{"n_kv_head": 4, "vocab_size": 16384, "norm": "rmsnorm", "norm_eps": 1e-06, "init": "normal", "init_std_up": 0.0544, "schedule": "wsd", "decay_fraction": 0.909, "train_tokens": 311500000}
MLP neurons of a small language model. Each row is named by its layer, matrix (gate and up: input weights) and neuron, and shows model dimensions 0-95. Each number is 128 + 32 x the weight over its row's rms, rounded and kept within 0 to 255. Numbers have three digits each. A neuron's up and down rows have the sign that makes its largest values positive.
After each neuron's rows, "fires after" lists the tokens most often just before its 100 highest values on Wikipedia text that the model never trained on.

L9.gate708:123157086153144157070128153095180133108195067198147096115169156059156122152192142211089116191116124109108117111114109080152135188129168164097092096123104058138164173102155157149112136128183139143146133088114114135132139079139127115090109132118117148163112099128160113173207154147111115100
L9.up708:082126196139154093096101084126044139128091125134165119175143128172184106113130078103120100070119088174085119127118081123206187106084101075127182113125090153155154069148166167065111156053154158149125123099118117115134140153130099125108086192099185147116116114095068118127081125185118139123
fires after: "|", " ", "\n", " as", ")"

L8.gate332:146096087166048095165204151118080132085142119152137091145148120152144144093072128127091047150134118113115105114125120090200135119129130107157115147150124149113117139117082123114135135103129131137133161081147121107166126191118161133025123155121092138163036185102175107151093167109180126105
L8.up332:138145079163156132125169113153120102163124113122169107109165153143113147133172167137093081105133157083156196077146186107124140127165161107103092093104070149082089111190115133135172100099093073107094145095151136137095157173078108131067041120114112192139141168152162119189116098134176163137
fires after: "\n", ",", "."

L3.gate484:118144054113137137102156103152128166135123115107153121159121087079113158115094115154155133096170136062105151103102135084130104146172118145141174123144122081133127144108141138105143106174159138155165124117103169109146093187117134114088133104093121140089125155074132061197150113147160082113
L3.up484:129184128153171182155196105152096140099153140113111064117089106095123131075143084081140179178161098115096160110133143164109074111142092096154103082158113086148100150091129088105111164140173079133187120132103143045122097200113141115073107109098132145097112150064125105227080159127097113141
fires after: " (", "\n", " \"", ".", "-"

L10.gate602:090127122137156121106103138100128095175140128181146170205104118128099147188082143130087128135118135120131131120132107063170109132197149150181127088129102131161029119076079142129138168180160180103147110109075101051121099133117112050132122108110124158142128120087146120079174139131143125155
L10.up602:115138115139125134122165171129138085084191149145141133177149118091190118082126134134162204107130137183092078119166133101168110163165096092124119131132088090120123163143061108129088124174081131169171180125110086146130090124112123161110153119124144155078127124118082129131133132167113105114
fires after: " |", "\n", "|", " made"

L4.gate282:180112159129098168130136134204132176175103167096135118140169171124124171175125125132168122131149158111173125175129068078185078150151118116153136103156155089095131154120084137100091131121157147147120120111126099133210138130141148134095114044053109087153121133113121111122151138147192128129
L4.up282:062128097147116124167148152120116071102100102110162089170102153183125131089114151137152175121129096077151135152112157183071113125166093162173049086158168155127114138174135120101163121158138098125175093135118152130167145122117139098131109177164092134123112159085113116116109108124089134090
fires after: " N", " one", " Y", " O", " One"

L9.gate586:126156163108149162137100140062180122114172172150065126119152120057182107130136150184093153168161083104126105106186102131109070132152169112135137140154140145052121141130154151093084126150114222113171129145137119125112140185129167170101169087120151121152121101111160081106188137109173086131
L9.up586:162143123110119194159154122129118140146125118136144142127108066061168134158173132111167096180085115126117158129182146133153086187131107126106147144120104180036192116157144125096107115197100196142073151103123116117119131133113133158103103110124132098115104055086094139093096165097155103147
fires after: ",", " and", "),", " well"

L13.gate230:155113123140128166143139121104120157165187190161103124219174136111110130186166183111134159151127085169147142103114150103123128139078137096152122073103173106141164132153100092102184139195120149154129132100095128129084095174122148068156133097148056144141103180121119178156128145100085160095
L13.up230:144147117147162182159123204143129153058129106143103111080130181094152111104127153114128145181089132110150182151063189138132121144153160148072133128189174133117124152117110077076087145087139087116063146104119112070152142128151101099119170109058141153078163127114078100158131159073148115107
fires after: "\n", " |", "===", "|"

L9.gate167:099096194173165129178173170124091130139096121139157106170059158175083116104124144118101096102112143119151126093159115091174107090153096084146089087122074165168135108165117136105078151100112144138170179163157187140093141160097136073102132132155162129143154105098142104177148135120183130121
L9.up167:177084099148120097158174139167100110145123138168147128135119106138164121111131178148163100131147164136125101179194104128185091153100165155064185114166104151107158166137092221103147066158174158098146137114122171075172135104225172141083099124087103145176106168085151150140105133102166088129
fires after: " |", "\n", " ", " 4", "-"

L13.gate98:199125124137084142150058131153099153154130139095119210135163086166119137128161123164122180152087102143113153132149120141121092165118213149171166132149148130136114107161161104087091102201164135122156156139128132091150129106115138139115120118106116147135164128155185146134174121096127036178
L13.up98:102105088122166091129130059102100109074146157158122097121133092145107153086159130144174104168161192095160146094131061084127164149115154149086153153116132151133157141093140142166070142065121188154127156091161092181041141146105190136140097113123157143172160089133126079080130159208153064195
fires after: " |", "\n", " –", "|", " /"

L4.gate701:111139159090148110140227116101138084112160157109109078112124115101178138100079119164124121073186140094114172146056113085105127135089113166120144126080172102146086132153092049101120153152102075124160141141107160119142101154197058125124099103134089149104131140168121121117139087093134123137
L4.up701:127109079145149150137126148092163123073115119187107121159164158106141111153128112114096131112093119096109182135122187093080133127148159104169140154130132124147088126082140169121130072174084150131172139210107202117166130101134103122166097137160051126100150177130123135138140084072154176116
fires after: " W", " L", " U", " of", ".", " D"

L10.gate289:083119130100112144090116164125129127130109113119102210090123117143127093133150196128155188102093151131106132147159094120068144174126174091209121024125111164182091107102102128138149119091160145119145040147129143089109082120135107157103096148184070106161108149144148097163105122075115106140
L10.up289:163134110094202131134100156063087106102160082185131099100118086088101149160133127177117152095113157151159134145146220136107143127092129168139181139161108099107129163121132160124101133139093134171092127191093119124115152155088133094105162130133136108152090109150128109137121135166077127156
fires after: " |", " Length", " Nominated"

L8.gate349:141138153079074146160137119142107159153042202097104157147114156150157169128125155156081047069112135099058127101111132146133124152075178114113133108127119120084123136168108129121135086130131151047105130063122151120154109186160095167149108112177161150111087162132123194127085133087164162116
L8.up349:137162102050140165128140103110174104071121155103151081092124149157124099053158156126195144097158095114160126058133094108151158103146182152076123098119168106116158101154176150142132156103107080098168167139178123146113099138126083145101089168188141177129110073147097137122129084121125193167
fires after: "\n", " ", " daughter", ".", "%"

L12.gate368:127155184162103100140153131139143171188107096142113172131083092190066123173190184175150124113172104096098124150140155128166175136112094129094161128087123089126115102109078111084166144121189138099132110139150158056139161149095106172136131108154171119111114202077152090093183145161065081090
L12.up368:174088110122132154116136158095039057105149116143133134147171183119110128060163085183107117151150188119093151126072163146164129102105148091087058129112191191129103142182154150140135148170114148121122146101168117093074159080086160095129128090132048143146136152129119104111153117128058121120
fires after: "\n", "|", " |", " De"

L12.gate337:091088140103102117135105104100119118157140152166128122160154147110170112096121131095122107121163102061102153078097164046162076132193208121153160085169155116188124122137132178121135139126145120202132137164080163134105113162161112097136131150144165115204095159103092082151122202107142176109
L12.up337:150138140114180156071156108214182124132162169163082138104156146064118145154122122156124101180104130088131081146094131082142130159138164115143220137154159179089058141123158135107119172114118158165099121206114145076154145142074098148131127134166116102128097124088139082119136097112114118106
fires after: " |", "|", "-", "=="

L8.gate575:144121119142175121122142150056093086159076114112145146133134150121116104149115107163111122051184178127151147129163143139148103108155083119183108141112141146127163189147098158090096104128104086112196111126129154193152112096115229126073065126123075130125142188157196143168103186113140129179
L8.up575:166099082133128103171125144151104140172162124139150131132113091074158131058091172109104167183146102132159124151141130146095079165139145145121168154117113146143161140111158160103057122115127118158188086095148100137148079101170172148124177130173100123123209127085141121034127132189080096115
fires after: " (", ",", "e", " km"

L11.gate254:138136116120161123197073137082192125143107210123109095159124062155128162154122133175130137140129128157145090094139141099177142146113117123092157089175201082139176119110103116132160125172137170114113206128131089177184097126154135082086151110119131110175064098083103106165170175134112083095
L11.up254:087102143130107116144126109157109079086097143156133077079083119113156168165104105110150082089135160153069088157112132123100190138075148145134125090146122176080153138110106139162119150135168100103090136124125161162108149138155141140088115137153182126114151151117144092142142091080129084119
fires after: " the", " The", " a"

L13.gate606:098076132146100141143141133145103092196168154100112148110149174093113152159133075136137078147140142109106132092184152131122140110146119101142122141099115110059119164131144161197122093163089094120088089082123170146120116154089232129090098149126191127131146135096146070170110199151152135203
L13.up606:175127111122101128124132148167150170129151194103129144107108142070130112141094116155126134174167112101088080122126076127174098150136173120133174153169141155081068085084129145147107180122086057163146146147159102143110151199132121152117104101100113143198161145174110156132131127138130128128
fires after: ".", " |", ",", " and", " (", ":"

L13.gate471:176163137121113121126148198190107118126109126151107118113144115107057160116086128081039151120147113117141175155188177130122162121109136176114169050138143115153120074203153116100081064134102139114162132153122160166117112082063103115138059151078104130132165137136071057163080093117147155133
L13.up471:167115098128128069131180130185173141067177132119123107184141092140107158130117113141175169143151146122136155104143108203136063112112112167133146101135132127131145157173135105112151115145134156116113152121160160168052133125100104118172121163119153140161163172170113132135092116141153110146
fires after: " |", ":", ".", " 4"

L12.gate416:116140142122103140082209132099100151141192098168118160111162102138151138077120059162056149127225133118145117156133135117133097171149095072160137114117162088116186155151154117165181105103137128121099129112144157077089129102139211046116174154105139149142180138105145124144161119115134133146
L12.up416:082148107164186158117173109076165110085154105115112102110143140132117145164140143147158138114129126134112147121107142167094110096144130089101119146114185096104135150160163114081093163086165094166133178180127085114144178207073181108186195095107160136098118082114125113117109121156118164129
fires after: "|", "\n"

L9.gate273:146142152123090145152147112139156129081103111146158116116142181090113067123076162160109093152107092121155141112146151132077107176149141108120235053103086160104119110120093174184095123197157086141144097152128145158169118128112165128114125085168161150130128167133115093085179155112124192099
L9.up273:063201175094147140108122120114109095112157232075102128147128099082085069047165158151116130138123121120150208078102117120152147127123143101169082121134180118150138131180106074173134109144160065140161095115071145145178154131123164067101136127137116147049091127131160123190130100160146171152
fires after: " the", " this", " on"

L11.gate735:051185145100080144109123168133164148137154141103129185131109111161158108125112152160121138120203098132126080102140115106111086189131205133211172100138132149128117145110105123140129130104064153186146142139102173134118131205157106158129188105168169085121123138176171078094196141082161151094
L11.up735:145125128148140141114106124119110195105102092191098081107120169109145120124147079120125167150190123115172122205149117135172111153141128070199149150163069088104082134124104095103094144150147141104106146172150142131130103143122161142120086126184061108191079165138149134053153096102159118153
fires after: " |", " 0"

L4.gate150:115103144154140110135152158134102212128152062070120174164104131103195115151076143151056100082144161143153087113171137103123124158212100094111148126109093147082136103134105140116075082132082135105126132151136178187108086144064147132096157118141150131078112099132085096122164174172167129101
L4.up150:084129229164156096153142142121162142072105151111148084120065108136166104089102122121127142084123117110135116060125099165088136072198099122157115080147125106142127105163160129164135171165127089045122144071131129117079119129102117052074111119117126084125140134123102139188128147123121214155
fires after: " the", " M", " New"

L9.gate361:150123088085119122112087083200121126125097148130128159119145054095162162141124140164103121139103142118089104196109143078117115152099103182090140134123101075091159062081112154106155151138123118111112127169131119098122119118103118163133115113134087135105104133135136130141152094094125178122
L9.up361:142152141077140083096169089130097143141155157111109090152097145106127108068149106153109117166179096148175075162175157166143168102116125128146099153131169164121184183132145092111089133136078141134105097076095131105095144165123084078115131150117147139150124169111116141143141126146130128099
fires after: " the", " \"", "==", " '"

L11.gate374:095130105160108129133149104078095118091144126115133208133134080096040193101144116143144154137140058146143121141134127036171128129216169171140155130082168119075107118180130123104155151153139160141134160077137086122124088140129105181080134100149147139092044103121092123111165084165108119127
L11.up374:093147162150131136158154168186056101132181114133122166231120145138178158143213126121092146068191160153042123091079121121089124149077126142093088035134175112114195161085104119132119139147101100138149123155162123078214167117102103130114088136086127117137131230167136069128109110086112149118
fires after: "\n", " Vol", "|"

L9.gate593:124131100055087142124168190090158107176178135106164096124126123053075084140093136139127088089198109098160145121130120095180125103125143161141108188059131102146109153160086105115189110133108133118163064142129156138170149106138142146142139091099165164143146168126144147095094114089223090134
L9.up593:116137071126116193124130143098114116093115179166145103201138118160128085099138165128158121177197166067125107148136178156173098036154120133126041173089130127113097145180158077103134185182132070097073119108141156057134117081129075157154108115152100161125151137103071143115074090129138152135
fires after: " B", " P", " F", " D", " W"

L12.gate347:148111115091172123189123137142199142077135137153098136113074180157133114180105146170116102139143146122109124061128126127114099150147136121089105144102151111169096120094120184183168180091143104160147205169078207121114108158065167129111189138171070134107184153121176102128123123142142104130
L12.up347:122126109142164158177176174125144081069194098151123151081076125120172129148137150138124203175154116150107047162161092104073122140090147128137224064121172162151131117152105119135082113103155131093150075072152155177114109089146118165083133191142111149106161132171088140113115177175119077102
fires after: " +", " |", ":", " 23", " ("

L13.gate383:121073131114110106111163147102100156122153078123122151087135126136199193143132159173163126120150081148047148172081141114092175183181146089115130071147101081103096099100081155112144124227132100112113104116106124106112139199153175148112091122100117128187076123112131121091198143064177153138
L13.up383:136092148077151100151105152118119151129073170162124103127109110115166144105123120122083123108137111092108144096029121105138177135152126092090099139158075149159140137107142084136163132132117105127121119104168197162156125193193203111069104154076153109119135103180055133141153108145138130134
fires after: "\n", "-", " of", " on"

L4.gate301:123151157189155067055112169109152209109117117133101117134060140149178125091123092122127140073125126086154129154078086121145129166197149146108201137169134142093161119173121149066136145169098163141078135096148148134131107147096116131108093202087135207131155212073130072142132131137134098135
L4.up301:172153126120065106160094190131105213121125117166132105123162103070125113066134156045159132105134089148127142144131108111161128132130171120099176156161146171119145141132136114052114112152156195083096153122154111118155135165077154172141120164090186217103135203109099153146120111098152114122
fires after: "-", ",", " as", " and", " |", " of"

L11.gate658:236156066100132182169077166128132146135143145123129154138145160129133090205140118138052137121151134163078097116116150106132142174119104168099144098113105150148133147165136226129089150156198151115112176134128144168119097122137125136125074155101122154137134143102088126138155126130107092115
L11.up658:144162074127171151154190166140132147132169125157119144123138111135098065163127116054079146096121073103074198138122144153096110119147167172162150101139118087141114125090126159132111156117093154093174150146217099109103143124142152151081139209138159096100101143159099132079114179134157148168
fires after: " |", "\n", "|", ":"

L6.gate569:130129131135108098106096121139104167166114170095122172173098100111170146117125204135090116109137120152127129042090111109198110157138112097161143140127125181087161168115136056125085141129118127135156165100157134136118132154148137157103145128123113162112115113144133117124185097075152088064
L6.up569:148133185123099091100116130141145156123056155157130127133108071153148155074120121110144140102086149111206098145058088104111137232163092153141117106085159199073163139147105131141135212194151102160112106128164153174167086085180163126135118177064100149086133194176133135165121124128137140122
fires after: ",", " and", ".", ";"

L13.gate151:085139120045152075112161158089174125178161162144118120100128160140106120076151125145117070134105135073061134165135111127101180218079104131191158098142122141040164153089114114088094124133087198127153155127141196150147170147126105099105174116099143083161172138169163038108146203158168168079
L13.up151:103148143140157102113136123138089184152154103176083120086101121140099078028142111127103107114132125086112143107135149128058144110075105170183078077097148123117138126152170124143105150090184157144124150149130135145075133087164100043140138130101100109139204081130148123161160116076075182037
fires after: " |"

L10.gate487:176161088144172123108105174137134098232154108147128156163123094100087126164138164178160124113111149083139071129151143115110103125153177149106156109142178058123117133125057113111111142135143154136203073117053104115091138107129102085139146157119173156120115123099113096105180080094132161108
L10.up487:148139121134113152113167176129136092118109084205115130089201116111159129081149106081125164134136067099141128145112115127148147137134137066100140109170148136146190113127126116177114150168084115153172145142122138116075063185145171101107066143071105071175107194194128100063104162172100092118
fires after: "-", " (", "|", ");", "1992"

L11.gate767:134120088137164095135155079133189140145173110119130180183148088125141129116109135194072184136141096095104097158075129066129151170121118102118112091096089104123169166124122171134108131115151129125249061133104088087107111137111141128143151136118101124119134133059144068156146130087167125096
L11.up767:152137119126162107069056183171082123163134130171099087170080137119110089150141087127108140104101127124115172120159182112157175176160093126171123108103046139137168137192122114118196121158131122111104158116143123110116114182119114051119154146110113181111120128150117089189090117122186115078
fires after: " ", ".", "1"

L9.gate468:096112089142101173176137093176144172123114159143193150144164139078154104177051122116059100148182102127069158114131136066154145156101099147092100118072103128169143124094117117164120099112084123128150134126135160103083119136148104158112163145119072132149144100124124131129129173108234125120
L9.up468:120107138100159154122133132083143192130133137178188118188163176078127130175152136158155178147174148091177191152129135132110054129207100114177121093153122191141082129126131075096178101159115174141128120133146106168129093092117143163146048151153080091135188159193113124094106067128169188138
fires after: " |", " W", " L", " No"

L10.gate629:138088178152146079142135194144137140160103106130093093120141095057137118201082152181130098142109112103118106157136090091171110081137185125109169162114094141054117157082141110127138110095114177151151129196129134112124107135126137188096073110088095154147092119078176113158152106147187102115
L10.up629:093116110160130086119131105151100128116082144116120139154164072121148142101147133123048081126078110164100170144108091146151128143107129100187142144138117118117139188148159142198114128142141115143121170133142132151097109172101133137159095151061131130136171134116156111157145155166137134163
fires after: " a", "-", " as", " is", "|", " the"

L8.gate600:137121152133105122114100106111116121115119103082111146113077059165154135146125180163165143144186113135118055179142045148149113135154142110120158052100145112071104112101105095124112102121201141123128164105138116140102137168149133140137126156125133140104123116103127108135166082096092111126
L8.up600:218137089146105186143150157125097138148139119156160107137124086143117127161106112076151116039128125168088168090127103158168140145170129118208101143094138112106149122185103118160119165145088150187139108129136093171124108140091165118090108129163119046123181123142169161080094127116122118127
fires after: ",", " and", " well", " resulting"

L6.gate67:169111128165127160141081157156084140155131141145104174176061140077090144193112162145146096144088144130189056158155096093185121127087112177148098059116105123121141134114131074123184134105133159147174119190114102136181122108112143087098148119101186125124158150151142096106144130124183145123
L6.up67:105124071065184100139104113165059135162182118153154049121118127137147104121105083154138165147065151161092146154130087142165167189083113121146115127126165089067051109133124128130068134067189163158122171094183097070121183093120098154162114151148099108099152112088121151101113134171131134149
fires after: " one", " made", " One", " T", "One", " 978"

L10.gate5:080127121126169196134161176127205137191189107084086185169140107131142139157104182117101160118125110127050083162093110099082112118142151143109150127138137175154100137121068118155150092129172112104145108099120133088095095122168154160171112106158149133093093087105111032176182131092143061103
L10.up5:168108078128163143135174164153161183157133141152187146158114104090096209141143156106133126098120058078126136117099151095056085182089109152105115122167122179122046099144118171129106174107086118126085115077180101104126127098106053136147139100177130187191118121146162100098144146114154130146
fires after: "\n", " |"

L10.gate93:074189116159080117170136124163142141117144158114160166124082169189178125094085093156069086092154191133153175095132100097144063147114138127145185103134125103089120113115078128157128110129170093098161116164118123127135110108091198114107167152134127121135090148139130087151179117129150116150
L10.up93:158161119175088168113131093091134135121117123155134143142161132108181134065121129095095138131129147068069133101087151100136119203140135168127156170121141095120151058133064119182109145103124135145128146113107113157113079143156172105130120172150109087151082128121142121111161033118176103113
fires after: "\n", "–", "|", "-", ",", " |"

L8.gate596:106129170117118069140103129134178193154157136107183140141103126134162167171141124129093118100168139155159079172161127128143133109173104103134187156174091111081161089099125087108123080081123175132124160097149104107160137117094139169167097103119143126064067110096120073162141135105185109093
L8.up596:146149092079108122121034096113152127134084089171108083142111147146157134100093160075099067082166121130005098151093092097111147142125189128165145175104099115116145120155122161138188094157111134133123144096120109170137128135126114169150137109100147117163118117097111159177152109110135099120
fires after: ",", " is", " a"

L9.gate136:123098170143114117144129112094166196149173109167110178148133110157116090087120153135138154142115098088097136133164115087109147155144191085126097094112163160130114138107076086120117071148161173127101112114096128098185122167074103134084165121172135135138094090087158048191220093088109104155
L9.up136:101084132149149086132147110119039114096157081151061109170153194153101055069139145125136068150114088145139107086110099102086144153104174179121052090157125149135073135094108125056137086131164133120134094138146100099151172144072152138149212139113088154121148125142122087136163105104150158107
fires after: ",", "–", " |", " Mc", "-", " Al"

L11.gate722:151098155103093164058073103138110172125131100141134176119115111121108112167172113146139119084107134067087133156191070135104148157129152101151110099119106133132161133091101130121146111168112161100140103154150178123184137119128141124079137108105140060122153147133159108128215161073179063107
L11.up722:175073157159147112109172109151147120081184096199101132160081113089132110087171097170145119134179139189117188141144195186099121142088157141130096145137131148167124188119187088064102121080197140138078151118151144132121194169105152156124064128123102173171114079133171143129070075082149085151
fires after: " |", " re", " co"

L4.gate413:143132099156112100113104148120152209227105153076114122141090127144090079119081099107096111142108125133096097149141122117106114200214157130076124141135151124102115148141097138116094114223127130141073148137144138096120101153136135130105175154049141108105112160079168124135132121118156108135
L4.up413:150149155163097157163097148124123062140111161125163157101158139119073088058120168115137113125142091111121138140127143111199092159149160150087141192128143141110194107186118147112134154140078154136132099189167135128175166100114151155135095138094176134071191206107089137122106076098119183111
fires after: " (", " By", " Ad", " K", " Al", " E"

L6.gate553:164060100160114176110103113170142137111067108094184132096139106089144129120097151131105104159131158154122098178093135099135185143175138098099195070116123151081128119155113148152142075149100125112097119098139091114142107138152113099118109081128105119136087148114121133185168144111127075133
L6.up553:101164153109096117162125096148097108129082120131143131181102123198128095077111149123119054150204075126113162107118088170087108149174141128130079154105131188102175127147115128114195115108128152171117142130136112149094105126111143179167079115127134128109155164086131127118158144101159095114
fires after: "-", "ri", " Le", " Ad", ".", " E"

L9.gate437:109111096101081152121144107178126139163128121146148168170151119120155131120118113127108089088171106135107094117105134135148089122177126065093189138161120095086133162127134144130131156166173160137140152138141167114191119157144139194124159116122154114120095076084154090180152023128180137092
L9.up437:170116110122136071084160096105148136110103148071148099137149139113149141097137130123192125136107109130211135147187170114156070156055096198099173124122096142150202103105130096149132129096120153141189175141118119152186145132118136120171133125134109140110162183129117081148176149128143135095
fires after: "-", " (", ".", " \"", "==", "\n"

L6.gate156:129095156122122100133169162149125072143157057126110094057104113135123143164126119172122148121140124108151104098090137084167167144127112177149092131124092138150112176118123168098127121097082159142104142125160170133142148146141141090061097083087152121136163161130157111186140155082128047129
L6.up156:133068115097132133173136108165093125152155143156147120151151109148114174115104143087153098103160096124076073136114122138204123124130132141073059128149105139128143101167140153146149160125136198133184186151112161115103081167112148160107105131118106072143058165070096170163195135131182185107
fires after: "-", " ", " \""

L13.gate407:158146111162095151117132156106149075133193165105145150153112088136068144115153166199126106145145100133089129125102023145121127179192107073140128113073142151143137158076133084094120133188120085145173144109151131104130082136161165147117131111110107129150137141074178117153167098116123141144
L13.up407:127134199088106135096090150162155150175125155108060126112077091136137137143071218092128150112132098123161136090132103115147135160116111182176121095174079125144134095184174103100125072113117106132093126188109165125186122092170174151129083098140150069066098139103067077117083155112114169134
fires after: " |", ".", ",", "|", ":"

L4.gate342:097142150086109140090113163095094107075095118167087137107125109149152170150129113182081122117195132089135100093145177069146081097122138154072151126110126143162127165119096138146106118149162128069153175064137106167099076155243174097091102164132166128181112164110104134122179138116098096135
L4.up342:155137120112077086146103120146112151099089061159137155134203109178097153125188162164098123157186108131108118136117209102160189125134085153104130114101115139160162163095118126152108155168128173078191123159149137163146137154118104086106173111130174094136140099082102123146178145081144124090
fires after: " (", "\n", " \"", " arch", " Paulo"

L10.gate765:149158195138146127124160128089189146150170133108127128139068098106147155115089133085087145128139134129158099192076075116114114116102122137109172115144144133067101132069101128121177108156149104129110147096117127117179116151050134121102119131096090160122153101134099100108113130070166097116
L10.up765:107156053159110121106114153094185136154143167078097120125109092181153147079100177109136092152157157185160089158101115167087103145117132124151152100138134146156176126111123106154175151156167106126088147139108132188106073129177170140146093135084109117113090132105126147163125147102144172125
fires after: " the", "'s", "-", " a"

L8.gate306:094136178089108073119170102112103159168097118146112111126081115148091113108098163131085130141083145116136133198157103082164121140159092167142129117132119163109137173127123080117188088152141160092112106101123114153125150126090136156115144075115142089068181161099143124131141062130139106088
L8.up306:078145131142146150163110092150040183135142138103071088126121129147105181118082162107097129126130161155158206140105054150122120153173103171131145132157083080164143125134120174121128123099196149096146069141139118182127160100084169151103101128133168111134116109147165133157149096165070130220
fires after: " one", " all", " some", " most", " One", " two"

L6.gate117:122145136058073183149160091101169077154102147113127181131136119175155142158123143129140104098142111139109118166145132087170156105162179132070136109121086130125140153114130196091135155092174174094117109158070087093180116156118120164141124105136155130155068140099132060126172126058131122135
L6.up117:128148109144122145143132115153115132108118121108150071128122099155089139114151155107180153078133151182139091109120068126127097141155146066149160148136104181137143118130154074102125140137189144153148166114112121112135068112153162147101144156124123154096073127159133174156094102113097081105
fires after: ".", ")", "\n", ").", "\""

L8.gate545:215122126136088105106117106152160175112149131130112129129037102152106118167141132143175136139128158149144106123077113142102091131203143106121159094060164119118075155093107132170144100190156116157118114146158192159114102144105173142106174109091134154083129141088170064107164094135123069162
L8.up545:121240121124103134143133117129135086098123124125075156111102110125101124071170101108096127082111018181155168097103133144070140179155069114132116139087131114152107137134130066090155123115143098185129114139170146126136090063064171200131205143106133125104134175135076099140109088160118167148
fires after: ",", " +", " /", " |", " −", " de"

L11.gate31:141105113156091106099086138111174186145109181146155228139125085141199124158091139130089130155092113167113129090115066122109137122119178133123117099131158145134093122089088130089123122147153171153183094114138120137064155163160070155106124104138113099140119081073166119118148124168108089141
L11.up31:066099121177168120117114182106142174066161137153079136124071181097139166135154147115104162128150158146040137147157081102163155066132177160076109078155176147193142116125094108130156130083169164119145204074122089091074105152130116145179153152137105119129121132144129122170150148120138155080
fires after: " |", "\n"

L10.gate10:173164114103152145095158120069083105153139090155143107122157146062175143147167157144138115137117141108044093096108131083158060142143159104184115110152129085110163119086078157138144145088111190131150117112099128131093129160163165142050121136133192160126144141091091143151121123128134047135
L10.up10:105110096082134137123142151159092090159107133166149091091119138137135126074160141100077044079148149139106090102127085133140152131131157123130159124129130170146111152165134103194134150048089122110116130161121107095036113121202157125121078099088187107159120097129126135110142142090094116163
fires after: " |", "|", "-"

L9.gate292:132129171189150119121151192192130138126127146121130161140096121167093080107107139153134138110171111119131090119165170083194105124165111116127163112107100189135056073105079115112148104170080123078162153110116120118120177124094165099086105141107112163170066170079141074105128120104164120104
L9.up292:144116088153143093137166158128176133147158151155082124180143172156165163083082107162141088105157119121137086157170211108136118064168107161149132174133120110117137156150138160164202168124205115118120117083151108126079195102145117095159124125190132097094098133136106183101091086157115126107
fires after: "\n", "|", "–", " Total"

L13.gate189:135175219148161161092136160145132158073158134167132071070061122099097108110090123176155092106117178120106063119097155191129127185127121164159153104115117130133095152134099189108160169099123138135078093122148087127134137250121169139102142118114132120087143037152178113209083131124135079116
L13.up189:036118138063181131146181127120096114196093123139180092203086126155076131099105170165121159178182173106080206119096143138133198086144168144147130139114107107151161097171087162127094097131124134163159137177095138087181103142129117138074098125156149069116112132158126118105115139184116137157
fires after: ".", "-", " the", "–", " ("

L9.gate707:122130083158121099114196162113133118136144119123148153167085041117141133127152103158105129143071123145065090117101129107182128174138128155185194138091154115121097099137089099153133135135183075135094149070112103136144141170107145142097106128139100129147041141142156118113171116151157084144
L9.up707:138131151151054162156110184113122089110094188116131187171124122160132135065072141157080082104111100081106126118128142093080173177184113100104131072114137183138161134150105126130144159207162123127093096112138164120148092096086157135110165095182129154145144125163055155149079128166070141127
fires after: "|", ".", "-", " |", "\n"